Part of a small language model's weights: vocabulary 798.
MLP neurons of a small language model. Each row is named by its layer, matrix (gate and up: input weights; down: output weights) and neuron, and shows model dimensions 48-143. Each number is 128 + 24 x the weight over its row's rms, rounded and kept within 0 to 255. Numbers have three digits each. A neuron's up and down rows have the sign that makes its largest values positive.
After each neuron's rows, "fires after" lists the tokens most often just before its 100 highest values on Wikipedia text that the model never trained on. A number after a token or word is its count.

L4.gate255:136174114145118124129120084130120101136132093154155129140125092139103127164113171137106131164154117110059117138136146144140098146119160147158100137128102095134140104122101148086157113086142113163129121135130150130156124134118174142162108122124125132160083127089100130078119153130166152078
L4.up255:147144096125114162140100123145098129117125083083135155131148096177090092138146097138118094161119085149090160124120131131176117141152121166124159157123141137154146122150120129112130145128100154109126102180171106132103097152124085101129124121109153153147140140139104123114111149136138130122
L4.down255:159119117106126128159129144150101097117177113172127113088159151157141146135158107114144145166102091132143155130125164083146125123161095142153130148075133089140142127107131170135104097139125142116099192148167182122118099153097148110155145167114165135125160091140126139160112116145116142166
fires after: "l" 38, "w" 11, "o" 11, "p" 9, "L" 7, "a" 7

L2.gate376:111113146077142102072127137126121128095126146093181123118144084147125109141064172134104150140102117172137168132108116148169134109122146140148128103164128103128148125141137143087163140095112147132099092151116101142084128137112132127093123139129095119117147123114149143143116095128133158071
L2.up376:051096136114087137133124167124108160143175130108134139100135113153068128125115170143098130132126126127162146113141107113132102145106124137096139136131130151098131136125143118099157153134120147095146130181107095137135107129103085102109130181110081089080091113092124161122081129164123140131
L2.down376:147144128124123158143131154117157137136138117122158116121162126113121144097109099121167120120111136155111151136092165127118152134124115079124146144104146136118156145167117116118132137132123165105139084139120116146134133145131124116097108136103142153178099118184125182127158157086163115128
fires after: "o" 52, "c" 21, "P" 15, "p" 6

L6.gate203:172150124139134108146130161097088119132121144171152151117116116134141157108168154114096111165170116099126135161096116101130118158109206130138097119127132088180121123127129161181132136097160127106117166100132151134122123155180144116136099106133072107119144149129110128064100122164130145136
L6.up203:144134155135069078133139113121089145102146125087145116104136155121110135175115131086151143124131134109146106127115169114135148118129189132142170151112161139115181142152114118146119098084086125084124101160120123095165124119084151124096126135153126106095157154124126120081139153135175126140
L6.down203:085119151136116150126105123126119145164132152066156116086156135129148156105112171095140121088139141156135128131134143170107114137114137138112149124120085121114111144156118077131137145090178124114120139140123145149109080136138093107132133127162135125127101139191136129167114175104140123136
fires after: "es" 25, "a" 17, "on" 12, " a" 7, "s" 6

L9.gate354:106149121103113106113161102151128143065090149163127148126076117138155149138146114159152138186135124154152183074122144149131115172127126122148114100143105088095136119132118055097123129151105123159106148128139121119143095101148144139153133113146138094140129092124126142185135127118132134175
L9.up354:163133122212099091154125117183104124136146124116089133115097159154140120099121164102159154143101109102107142145143118143081137143133128155128169092116176128143117110152117156118175165124142123120132130116125146086128077095079093103119115138125134113147120136128119110130099136152094151134
L9.down354:104133105174141143112129100117150146110076169157125142141131125117157137113107102123098118113101125161138125142161122089078130146156122120149146124146123155117111104104116131092122136136127115127119109145139176184106145132135152139151157094093097126186166165089147180151108100119175132115
fires after: "a" 41, "o" 18, "m" 16, "f" 6, "h" 4

L2.gate303:108134142113162154079158101146127114120094115156176116155121108106158160125152167159117103141140094128125109116170126106141151134097146136127150113116122114124112099140118103127131137126130136116170065130137096117166113107149128055130091129103084144118138122133105126142144092113132107109
L2.up303:116124128163141104111125126112122148154140101117144119128153132125145135125092186100159101133162128119100094143140121139108143126143141132112108082137119138107092140130154117142157151150168105121182152130111109095145166130100120093132111166145118160132158128134140125110132086162131161128
L2.down303:115114120122144141128146117129135164143111173117119126109121153130122141093124114129117150160123101092157087086133102103135125070092095113156165160150124144103114113142165112184110090148147139113108153155104127148111140138115080146097128104139131136165160088162197114137119152147092138140
fires after: "'" 52, "in" 12, "i" 6, "p" 6, "’" 4, "ar" 4

L7.gate89:140118150119125106165177103141081131143106147123109144122147141114112142135123130117122120099157107127135143062136151106099066108132100126122152085119112136142149114179118119088203171115106102131132107133132112140089101145122138115138113097136127085142098106105106112099105102112141117135
L7.up89:141136141135129151139107153132068152124111121172146128128099114155130129112110108134117124163132136084103134121113135083113134148132130113174164101149128117130114098092115102114130107087111123144122151173131121155113115127120138115083084132107138124095128150131088115105131088120138137157
L7.down89:140071156135124104150118119139168139137137180144147159129115122135144168189146102155151166154132169138123141158102177115130142155109133167131140163143108123136126090121126144121114091129140116140126104111105138132153122147169099094130129143064110134134141129116121158134148137144114170101
fires after: "t" 17, "h" 13, "ar" 12, "T" 10, " a" 9, "e" 7

L6.gate334:152134116126094119135130145157154158080103169095130114114142109102103112146131090113151114149170123122106151119132121142108130119142174154095136103167158117104144088094156150093136107124146146126134148094167138119138140135180100157162063123134118143102186136167105188114115162108155105154
L6.up334:124134121142094079087143117124126134096170133134147122126149154111121159148138105126168119178134142142108110135139126138099167101142198124072183100133104106128147124117143162119139115142173136116145084113172120116126152175136123188162097108106149114096179124132109131121156105131128127116
L6.down334:140140170141097157111150121172131117127139117109109139168166118162096120137134113092183147120107133106128126121101046116092131159136161142112128128141154126152136080119138135131126074157116144103090117124117135111126118174137081105124116132087138093139127111148087120144123088091168167148
fires after: "l" 39, "s" 21, "o" 14, "in" 13, "'" 5

L7.gate108:144143097137142131113144104107114127136128109172097140080116103132160110138127116105135133095117130121151156133138129116151153154143147135096179133101151112145100129156119122095143118160142104119157154123146073101118159116147150140121124121137117154122169139095106128095105103115087131137
L7.up108:136105146103104116141154136096127124146105103083144118085121137155156090134085134134172118153137137117125125159144110152144117124159143129131133092144122103135099164095093096115180164097147130095135148132126117144115097136120084093129144097156131121146199143132099095204167175123192146122
L7.down108:138129158103188149113077133128099069104119086080090128120142144112103156111120122157155130149136171108138115110172140174136145085098100110143119138095108102122139092151114145139109127115138096159128157144094145108103141145087181137080153168124171115122144076131139121125142143138125130158
fires after: " t" 43, "e" 12, "i" 8, " " 8, "it" 6, "ar" 6

L4.gate57:123069109127118148126101168168136114128134138100166129124089141113128129113174114152136119139130138137132107153168108149117158152125138117170103142160123081114114122119121165135118142140144068108099074114115145119098131159156114151137148111144144143120131099101131068125083126177116146146
L4.up57:136102142103121166117104157115147078121124140172147158139106130151097127115118141121158121171103141124171144112100128169121156149099126133142117133113167146120145112175095159104106107143160114155097126128143145175153113148096139148123149162144181122145116107124134137100164092104103135123
L4.down57:195114102144134100123131126138103160114127124143104124125124099104135136114073100108157108111179122094093130182162143151107105151152147088109111189154156165097123139135142110118147090131141107111092133120126171157137155142103099105133147147164143118101132086106132141110100122138147107133
fires after: "at" 37, "he" 32, "i" 10, "d" 6

L9.gate391:114131112153114132095122141130130132111131165097148138135123127141100103119120119121085094118157101101129148128132145117145154163148118148155121096152100115188143095087119090185127145074108095142078159083176138092152129124139107119100095140121103133159116122141133106124168110099086141092
L9.up391:076139120148147141143134110169144135117105106147072143107143171118124148155117109128142141164116149085131125083138108116143111146154094132114125129137077130139155133085119135122119140128125157118086154124172135113121115152158108134129147150132158101123161102129092099072112145130137099127
L9.down391:122135157178116111099094105121106136130104121147139103115083174123120150094128071118134157087140089099173154170090118108066121147131141166107159119161142120123118153135104118122158145117146114123147133150124114131174175115109135148123160142110111146119142163097132101181106156140100102120
fires after: "l" 39, " " 23, " a" 16, "r" 6

L9.gate408:128107112073127119111159134101112161094112111123111121101134101151089115077118087080126144112112166120122133099088125104096083120149134115143112156129136129140127086100104140090097146110106141149170128103108112149116113129117146098130119068129131106137138138121135161146151116141150148134
L9.up408:089122117113136104116148101146122136126107156145125150119138095118153136120178123094147121124157105062085109151131105096122129108156070123124164135151163109131120134116128127150129129147120108153138112133162096137152097137104129116108129140101112131141120128185132125081117157137106117123
L9.down408:129154093141159135128123114121108138113131119131105099122122131151129159102130124106145089088165158123146137096152164117096152158119117120124134117134119151114147131151129185159104065121129088117121102112146105107095156083114086130157137092124149143106159144104145115179082093174133144132
fires after: "m" 69, " " 6, "e" 6, "l" 6, "a" 4, "h" 4

L7.gate191:151154102193095116111151083141113138155136147152157128106145122150130124090118165115095125167083131088114152113101152058087125095119139123156109132129096156117115115131091118134082168104119132150103160136141124108189130129150132106170122171139148149113144129125098106113101110129100121134
L7.up191:129133125161110137105116113162112136145145127113138130111159122146101166133118131107098139157107111054105123155157134147093128110132140135174114065164155132121131129122148139128144159113112124136069156117144118097127103121130149079143139152111158090109148127127103163100129093134101121143
L7.down191:117103172133130105153107133110164126142133165139181128155122127158126153138146154116146128125149118122106120113139138122154140143107078138165147141156144135105124124103124114142107151066177129120120085127151125126146165105193123152124148119106129146126124144105137128149120091183144159124
fires after: " a" 29, "H" 18, "h" 13, "A" 13, "a" 10, " " 6

L7.gate343:142127100097164168126098120137082149127116062146152130153133085084129117128119158115115099154160189110126141113108103105121100117124154108113092135114131102146107121144109183093141176127158130146153136101126101132146142156127124168130115119136105083108148110147170142135140118097142106142
L7.up343:169106127112133091130115089173136152144117108101113088138132125129104133109156141112134093155095150121157120127178134095135150106116155164089140158114086098106156122126098137110141141159150137134149101109118120130100048160120128132126082150091118148100122174163142146159135137106136119099
L7.down343:154133131115160133134133090134133152123159116141125104085139189131106149124111161085128095153112127160152113167132144125118152119142110164103144155135142110074172151116115204129082159117124100139082093113094123155152122130127179143142119141150151152113142155163134173157116117092130143122
fires after: "e" 41, "l" 23, "o" 16, "a" 11

L7.gate75:131122130143093161093115145121141136126131161132149147130121120141148136090113113131087132140136146114116144088105107099143104174133157135081123140103192150097124098123118155105155166091181144131132159107127139131119141137176147149136151130117099133092122115146157071118158131155102151128
L7.up75:123126105097105102147122127099138162122144091132160116134177119140149152107098141117150126150115129140132126148121111117099148153157172136084151123127160095132089142130100148116107122145090131121090182142150113141155147150169124133119084077121100149128123118105143153106105145161154098115
L7.down75:119112119099166103114128137110121182160107116080107132180113125119149110150142105108154135160123114100150098159109085130118122139182133142133092161137140130143092100144129080093141126137094141125128162125123113170113154150131135082131119138104150113074108165105115150118078122070110115106
fires after: "l" 53, "m" 12, "o" 12, "c" 11

L6.gate140:115179107119136067129112148117126168126133151134143109144127120118124154150101125135141153097137119119109152106124164130097119155127158138118136127162149158110165128102178112126140110151102106117145158121127152096134129147085143112131119107126172115110161116120108103132132116115171080099
L6.up140:139138089159137142091101128150085108156172155103175091108113138148101119143144134109100147103139150148115134142132134105087122111125144148090166099132138120124129130116162122108100101133148128161105148154144131128125147153158143128146107117166133112102145080144105185118156132071137124090
L6.down140:126147141101105121152172112111134128085145113122109097170091189096117131165155124100162120154124145129176152147108127112139160163145143120145160105115144108155110111100132196145129147139151132138124129136115149109086094121154073149176109126096175127142130130108118117158137152149133110084
fires after: "l" 42, "L" 6, "it" 6, "s" 6, "es" 6, "t" 4

L4.gate452:115125117112160161081116115122118120128102142165119152132150111129173105119128127162119111154162179134132143117135146169113104166162153148181121104121101111146160112105136116126131156157092138138125085076112154119154153090130124123141160106059118135136119152146099128135118107113160127150
L4.up452:077157135111158133096155080181138164148143159086126137087127145122140085116142109154134132142163092148136140113107139114154130108130120161129095135136089119136091115083165114127132144145107111113134121116079145120096128134127161126121147069128116137127133127121140186118094100133119159120
L4.down452:118071107148103130151076156150124104141118128169128128114156108100104116098125128118126061126134127139090144084147106157100136150139131055088084157144111158123137130113101159123145117125214103113131111148123141081138106153131134098126115136134131146141108125115154112076123104119138114144
fires after: "e" 49, "u" 29, "ar" 10, "v" 5

L9.gate228:176152142125144156144158116089098131111126128152111142157101160125100078136138101121145134102106129104088148152123161114078131145113122136153076117143147109135117134155148176135140109135101175177079093135116147157095099090110177127125144142143096124103109120161122095153108148122112124133
L9.up228:179126143103143122157135140146129094120167127098163120101111142169133111131129133131099177183108128139162145114118121079132131096106137132126105115123179119109130134120160103127150101127128166125120076137135145087132109114123122128143106156169118068126113077168140077110146152104130176142
L9.down228:104109088166105152173074149125119128119123101088126122142121096109138068127160139130147142124125152158126153068137121129124096117112123172167101132127128119149130110108138154106131135148132100111149155146149165110181097110134132135134157182163147099098122139139084099157104166124120155161
fires after: "i" 36, "ed" 15, "in" 7, "e" 7, "on" 6, "f" 6

L4.gate237:132165149142140079134141132167142140118120184126063122149130107123105147172163158158179120135123133145124108130088073116139115111146166125123144088147107160105107142111093128139116131141125121132108130163102124111124144103123142145130116139154115094079139115080133133142111125130113198144
L4.up237:101114121071118151126156115115106172115130117147138101163130083134120089120123121152141132090119150160206132156128106142134129102122119091137120114118122082114159098101057139132170128088147154138105121140151139127110174123101102127122164152141123117120139099131148134148115152119130188170
L4.down237:137157152159105156129155136167117189123155131142112096096130122145118132167157200125155110112160138127132151145110128157135120164135153138124124151122137138118068135151122108141121099159135105140162137144121131115130163137148152101141132123081113129132169133131107132126106144115091166111
fires after: "m" 26, "o" 18, "f" 17, "r" 12, "en" 10, "p" 9

L6.gate417:113128202170091147080114146161114158142119122160092091077095141122108118124132088114162164131125131110137124156115124142122138119113153080145096141144140143105062141130138130148125124142173161104110130106134112104111167131109141132122152095145134141078122135126158107104120146145158137122
L6.up417:122162168156163148136182098093131129142149155148131124172114156111127156114115123155138133110135114134139114108162109115141100145094103123159145142084116137101104104154114156141132144133133109117175152111157118096130133106145103152142089103142118133081125106112137153069087121120132157108
L6.down417:134123146138121105130128118140147142141139115175146148138122083178115164125105106100146086103116194171108154167121090149158099106135107149087091099098134135097106109131129118140131122145117141086158159107111134123166128149103089116171173118090092106108142131164135136132128167104100132117
fires after: "a" 27, "h" 12, "on" 12, "o" 12, "er" 7, "c" 7

L4.gate334:126126133152135108108147152117112087125131116077152121164141144150143161117121150102140071143102123120099113139117118176135107117117162099169079136107151095168122094102123096109069128118145106138136142123124110140110144132095159172141156118159154136088130114133151096160136132113114155156
L4.up334:130160142134108155150087153146104148129147145085143123083138166128129123132155152157111083139091120147125127122105106131130085119155163126121139088078118118149143147132113156133128124092146140146081151100157127165090129100106114137123175142166122065107136103124101170139122079138121150150
L4.down334:181125138148109088128160139119108132109104135123099140135173156112101170150122083156126151108125136100131136092149133173128173129092157104123112139109148152131103114117144137166163159122112189108105116124128129107172126098087108145112114111124169131105138097116149112103155150125093105109
fires after: "i" 44, "u" 28, "r" 13, "l" 5, "d" 4

L6.gate264:133160109126083133131092116112144134106117115136083135111128141130115115162148109101125108117136157098121101107071102144121137134095121113156110115122145147122127116105141142132100171139164156139114112160132132132124116163106189090119116110087116153142149083125139158131168131126186176112
L6.up264:162117143118138104125094123168084119104120088105122108125149109175111103129161125117086124146151118117148126107099122114117161144147132119119102106095121100166158134073094100165131165163111134137168081154156096165115139139156100157138113148144137133157124090148143125115131153147123087110
L6.down264:144143139107130117118197151130102162096092126114129092103087133124109108149072122085158173110145143125118142138159177148120130126129157113119113147134065119124081134136143143138115099103106133113119110107155118154141112112114097127129099133134148158096143165143090153137113143119141121123
fires after: "h" 22, "\n" 22, "m" 15, " " 9, "r" 5

L9.gate49:153106129094160107051118159141163158128139183142088124136133132105097127145076132070131136145136089121155124169118146159121163112126087128175123110153117169139125124123141103118172121154146136153122157125128170135114116119147094154182111158152155108162098158153125115137147108119136120083
L9.up49:138074124119097137112112119113156086148126131129106100130114140113142132084099130114091198118125141149133091116099096131134168117119116193108115154159130112167101106138169114128111122127168109146117136125124113149078092132090138132135125112105176110096102131144125087158142152153098157130
L9.down49:137084130106122179141120110123090126088118130149125130123145123118141118130113124147114119129107132114125124126116139141127125134146125113114167076139081125098130075144133147113172155114116144118057157136095106153112109149133150149164113181131099131112152108148129111104113160106112112132
fires after: "," 38, "in" 30, "n" 6, "y" 4, "al" 4

L2.gate209:159169138117124120134113152162126142119113155092093147086098105127136116108103101147119130169101158147152105122142087109146102130133098147120094111159154133139116121124130160127136134144072157138158114103123143093129123160138137137108109136167087113125184117083091148098105170135140138117
L2.up209:112083132110117104101188100181128116120101129128109136065088086113156139137080099115118119123134126136125093119159105138116165109145110121147117105138152154152114167137167093165130095120122111111148153121120110134148134078083131121139133128119116098145120135150121143129165118132139161112
L2.down209:114141113139171178133122140133149133134108118155092191128129121124114153104106112087115154137112112153157104107123148132123128117164137143111119136102107142160142099156103126135098120186094132108128120138089136085154124114129103113073123076109142111122113107113153178121133143213137107147
fires after: "p" 30, "c" 18, "a" 15, "i" 10, "h" 9, "t" 5

L7.gate31:164118082137103165133153110133130127144093138095139104104100137147154118152163159087132138192147141126093093120127102128129105094136135112169128089137082116117128148153136164111116125099185116113128083114139141159179132139119137165130112113127147169104137103108139124153106174163151143135
L7.up31:152107133144118117070091141142151157165091133125135102105147137122107148130154120120102108154119125115102144136126159142139154111105132158127111115148132139135127106136090146155140132203155149150082118134090130142129111161134122129138134118147150133134113152099124114064085162110116169137
L7.down31:124115145120122136162139095113108113162112125155173139165085141151154139125123123157153136139142130128139116122134114140106144106117134200131210177127121153081098127118109123141138094069162108109172133114145149130126115161182125132128160131149151135128098107104132170104138100174130132117
fires after: " a" 34, "A" 11, "es" 9, "he" 8, "m" 8

L7.gate200:116165174154139117152149120144159123155125133154166091142122149105064115113091143141106160148107159098087138124138124163139120125117097121128112146117111123109155152146128106136116129151122115078144122086122125109151130142143134116180075121094137102106089097149105144113127099140186085156
L7.up200:139160128141146143130114137122121116149120126105157105160121117081117154097114127065182096134147110096111134066160151113100137108128102141144132062153106121128107180112136139125092101139088113126113143125158096067159164136129135130141135121118161120157096110158139108167108127167159138076
L7.down200:153115112107105076121147131146117113101119121114149130120114117139095090140092122118162127166149101111099154123134104128113117148125129144128198151137167118104119157159096116087117197067135148121122117105128094106126138147177143130115139118178140103103161122145095138146147131144130130129
fires after: "a" 33, "i" 13, "o" 10, "h" 10, "p" 8

L7.gate481:131101106090139095121134126156106084107093141107092150156134118175121141152118125127117147131100169153132116095113140098094119142087147152139130117145133087152105115118105173142131121121140144121108135123149142184121159162146170138173136137153109164127164128117083191088147134087147086107
L7.up481:147136132114130150126103133139145153084162181140116136142138125113121128086123109127132148118111094135104099173132151101127102176092136123110131100182140127119125114144118116120102104118141129141139126117156153116134094113117126097136132156177108133105135183108121148137154120120114145143
L7.down481:153145118138119116193193119157128095116156123127140135140137142107165113111169164078122124120110114135125157199111078173132086125114128148124067133136128093151111088125163098141120146108130093100132115108118157154121166135104122120137089156113085148138098094110133127109121125095110088111
fires after: "h" 49, "e" 30

L4.gate269:086122164102143144105136108137124150082114164089127141133141158134134186146124103122096104147144101140150134154111125178114111195149122111129094063139107120139126166134128121115104123114104111143098137112122145117115087085120137108125082143131136128161109117184126122099095134149183131101
L4.up269:090118116107136134153128139148118128140140130077125153092102146136115161064096149128132119087098132144116137129129101155122152105132128168103103133139186142178113144130112134158114104141100113130121105136126162057071120132123133117136141150127183153161128131095106158104174133101084145166
L4.down269:112098107157118136155139115088108171173117090118121122128108147108150111125153104136139098097111118142107132140149083131088131136165164111112128183140156132108135115127144156178143155123145173097131098122113140132133172167151102117124133171170153104147093102127093170119119102121097087091
fires after: "v" 35, "n" 14, "c" 13, "H" 10, "e" 8, "in" 6

L9.gate200:119133098113143115077101155121131122088121141098095164136121137140170127116137104150126146094138146132109144151128077150132169138067154145185098132070142113144126109146147141133129147086146095103153104109122165119134098138139138166199147114113108167111116136118098145144140176168107100141
L9.up200:095131147144139129132134114137115151083145179135086148131129133168150122145158090121148129096125143150088076128097124135147118093121163123133124149148169124137125138158124126155154137106174104143111116113104139120151113114129146117169148119148093101103151141154103150173096076119138141149
L9.down200:159133088129164123168139120151160153158106166102129101115140152136148085099195137068139113182128143108122121135167099073093132125124113145063105135138113121091150122132129095152147114107134146106132114135130112149129142128131138144158162112135104108090138101134154137117117174132154137139
fires after: "," 68, "K" 7, "s" 5, "h" 5

L2.gate38:165120155100153132117138127126135123147168118116128137085056154147144164098077093102127171126155179129132144096143110097124117105144127127155106138147143148145134126130131135085168111164125147160172110148088102119116110144151155125103133132097138161137120119162160159151107127126149125114
L2.up38:106098129153108116122153120095085120147128123094142141163130128163152156107110131100094104183146098180126101122167098117121129123085133148102126091176172117173129108160129124157141080151138118170112139127147141101168148142154140124122095139130127112089102069185142121116158149144154131141
L2.down38:143160097138096132156112133069115093154141145158132122106118117119106124169122133138136152126079111141135146135123090111177125119106160142095109105151108110159129142139067062091083108120144092118155107076158128107144145113149130147133097104110138144126136148116072120097119149172124124127
fires after: "i" 46, "er" 24, "ar" 9, "in" 4

L2.gate6:129116131093152116086156136113100136173146126138140161135135130110105111112143121110100162138128124132125182105126150096125128114128176163140118086124112141086153133173115140130056110154122105157115104121125139114124122095165105158112101156116166153110137135179125117153123134129121123148
L2.up6:116151105145127123138126132135138100087147123098106132133111144096120121172150129166113127086131100146136101103148113099106108128159135107127125107132089121142129098107165123149122138135171148147135138107091125130146157111167131137109155190166135154104134146120139095129139148088159133137
L2.down6:131122100133096110137134144102167120136138123109081109099150158154148138115120109112093134142117096142084143136115166148089175140175133121140102145146124091127133124160131111106147140093118106123167117099138167129125145119118137115179157145107133143137126108133131076092120130088133090113
fires after: "'" 34, "is" 16, "s" 8, "es" 7, "in" 7, "o" 6

L4.gate307:108102123139133143150137160176137139140167127125068146118138135164084124078102122106105083075136147110132146130126134088148115117103159085133115113121115112108127098123115096094128118098142148185149152133125110113090106104104086118114113088137155120090093152143154126139113125126113161124
L4.up307:086118118111099109149102134141117111102125123093097093108102134151120079107109114122078136109110148144124121088133131125116109106101134094118112148158090100137132124119149102081118109147123104132145113125159150098071114151076102126105083106145104097120137183163158136109126117112126134140
L4.down307:095138117117114127117142127139129168101130155137092118090159114146126155139101127121129130129116150154152089132157179130076140092154087128125159134129105104144111107071083099159126130110128111136073129140081119108140125149132114101133167127083157126156134151119178134143123114134161161166
fires after: "u" 38, "m" 32, "l" 14, "e" 12

L6.gate231:110100118105131115137117099122129107149141137111149152164146145117145111128098087100144109124076121152142162134170118129104116132187100079108096154115151109151117115154120173103137147139130117112108177154115141157121111111163082121125114165129122149117107108146095151115132102077167101115
L6.up231:143135096142146134118098123147127150148121095131146156156116167124124167116101120147143162168085136074142122170126080089126113113132126122149138095179098126127122116108084138153110139114107148111142158126135153084095145102115121128094129067108125163142097127157125140140152133142124090097
L6.down231:110100131085159149129123149134151127097135078107142199093147117140152108169124121117146056143148100093168119107100122130165133147116107153135141130109153127096133124152140153142122121142102108113155120125143140113119116086111121115137080094148112115108129121151114145091128102115107129140
fires after: "en" 15, "on" 14, "er" 12, "c" 9, "g" 9

L6.gate276:101166126126121136148156119104101161151142173112182127138181140149131160119152128137161147110121129110142114122072101117142153180156108140133136125129141062139071108151154151121132086135127122161108158099127119089119132098157112098144126123107142154173139126140128116159122111107117138118
L6.up276:124122090089090129154134137148093150170176178096129135113110139116157137136124127109097142095089143102163170109131093141109107143116144158105137133079117119131136081149128116147124112146118118124146139122118140145094113171139107104114148119123128099139147110115131136138113135090144106086
L6.down276:138121109121135114141113156149114126146162131125135127107076144134142117136116099136161117107087096147098100146121095132150130124121134118102093159139123115075123139103089112129144095133139153131140153134108185146140155155091136119145157119146129113122160099086064106113158132120106136135
fires after: "i" 36, "er" 23, "u" 20, "e" 6, "v" 5, "g" 4

L4.gate10:122095120086129137130099159111118145105145162102123139148135099177097099154137114129152148148153137142147129105122094131091170155119181126085108079127124143129105110142147110150110120178113164113168172110141144139118124137133134140105140139134103157077098148158106139124126103144128128131
L4.up10:181110117135136112143168179144120174110164112109137115136104089131115127121124146119108163105167114106164135137092142152154157136145117115144122126109143128135145141154148122147091135079123113090156073156142088173183138140116119111141153129162133137162141165137099128136105125158151163148
L4.down10:111125106118167151103102105137140128131079171097134111169128124130158096108125121107143094118148144110139099124106149137124154185150124157084136143155120108159172153133111121139162129133131156121106099149145148153138115131158120113116143108232137087142139189150107133130124124150123156185
fires after: "m" 68, "s" 10, "at" 5, "a" 4

L4.gate498:066142161145116109075110108110131132104162106089156149078065127123111148132143093152108122098133159083147131171078135127136138167120162122161091139119123137085090135166138145131120149138146149137083109139112103136132100104126118125116135137137144140129143143128084104114135172134143104086
L4.up498:118104155147087124156122122114111139121148084137146157141080110112089136187093139184179140111125122159142145164132102110162155157147151090138108117135142139108154127135114121114126089130165133135089167105113084122113149120088154143086090112116132104117099120111135143095128140136115144098
L4.down498:116154144097172096098183125158091109145123100124143100116156102165126145146138181151113130139160136105134115129137124132162122111117144124103141186089173117140132142165160123167106121113126127133124171124143131098151163149123139119146144106071131142130106176135135118112120127167074119122
fires after: " a" 48, "o" 26, "a" 12, "q" 7

L4.gate426:123114109128140139123140150109115112151126154150154174119093142119094133148111112109156087174119101101164116125099107129181148144162148137111097166163113081125123135118112145172138127177095125109124132120148179130131124142178098129096125095202153134142119136131151163139162121106109124120
L4.up426:170115094107138147106157086124154158120133106106141114151126117130138151139100107107128157139062112106162126142148127099057086120155122138124116162152137118086167167119138160106141125125129099125155159149137093149183125105129116120118162083135128163102132166152115164163176105131119060120
L4.down426:154117128092116113113156094103102134120117114130148166107092152119153138106098141129144156093115132090148120124124154159098162093095116131115107120162149127139153163124134173143136091128115130077151153108170142079145100125110098108130118142104118111140146104098117129168127179142095179178
fires after: "l" 26, "r" 17, "n" 11, "er" 10, "en" 6

L2.gate460:089094140122127113105115154122106122113132130083152109119152118155131187139100142119119129108135146140131102146141125158113097154120161113113072107110140133143135088142142094133124131113086147106128064124111172144121148115119135150129121143079186148120110093133109109104122145101143143165
L2.up460:114134118077112163113107120111138130085100091117097131109107147120093145162092158168152166097103143098139102119111132161062102139145130103140083128125148147122120122144126116141112158137148138105100101087084160093118140168112130147111167130142112118092133118176128099107127142121125128142
L2.down460:127135129152128097096161143146153115110131158153149041134128131109130134099098148118113111143146133129131126144164111139077133147126103126132099131115112157112140134182085125158151107132133097128149135105107120103136128177186140146098157143097149074143122120108124140125104096114154106122
fires after: "c" 37, "C" 30, "t" 17, "d" 4, "i" 4

L4.gate236:118119124123151135103151136116113130145142133139160144092129097153122126111178145122153133119138167092150111101136148189068116128114120093158136145171155093117102127141170122087144122134125147114107138180132126123092156092121084089111113128171145113131120123097111112168100114153116111131
L4.up236:107144122152147163125126128132114150124143154127180165093108105132140069088171130128150136138108139099134100137092112168120107142091147110126111101114108099099133123109122117128150131137149159143108136151121150151112133075146141125123138140144122157134121094151097131118109127133154109147
L4.down236:161150155134155115176139143101156113120106075144113166141108110106135131143120155124131124141111126135126203152140150126123120143119118151096118132139157133103131143121135109150110091110117160101138154135146115116117135103148133134112148102103136097103120120126151152129089137123159145119
fires after: "u" 42, "i" 18, "p" 14, "t" 7, "at" 4

L6.gate458:134156105155185154115142178107096113079106158129129090120127128116141139115158117159102131134151130173119158160153138142128152084150106127131104129167093115153114102166157088151117093121129148139122118155096183125117130155117124104136125108179130149119144171167087135133179091131145142136
L6.up458:157135149147107133117151104135108120140123122133162148119113158124087134169138097152161120115163111146152132176159112150129136158131134094120140086147110119172103136096106175162091114133144099179160152121122126106087095135189097151123149107179138120143128141138121124114151151101108111115
L6.down458:107135126098134123127148154138111103129127109121138150100103167128118141121119142112080138167138144139129113085133136135104134177154134098171089107113096099186177095124175141116145115153121119133094109148114104167120168124177163107137126094141132117135097087137115073099097106105105104108
fires after: "u" 36, "in" 12, "s" 12, "es" 12, "i" 8, "or" 5

L4.gate93:156112124122160088114104098129136098091113125108148129144155149103115098112099119120115116118134106128124127135122169147125149129119144143106125116142143167148137085123110124129148110124134164193131133183087108172149133107142143115105086114126065116106117122131127122108116097120088147144
L4.up93:083135129170121136132170127176112139126147107123117131122138118136129119123147121146125124132169117111157100170124125140149148141158112108130137111125148070116136137153086096126166093131171139116128118130121137178143109147097096141132113106095113114099109135119099078076165166152135119120
L4.down93:090131153130086121109103138189146100126153093163104085098127139109136150128145139125161090104146191139083127141142114150116108160132147115113098138112130127126110162132118092096152139153154099111140104133141087125124124135174164151158138106089129122150101131130119115099164165090121105137
fires after: "\n" 41, "o" 19, "c" 12, "g" 9, "r" 7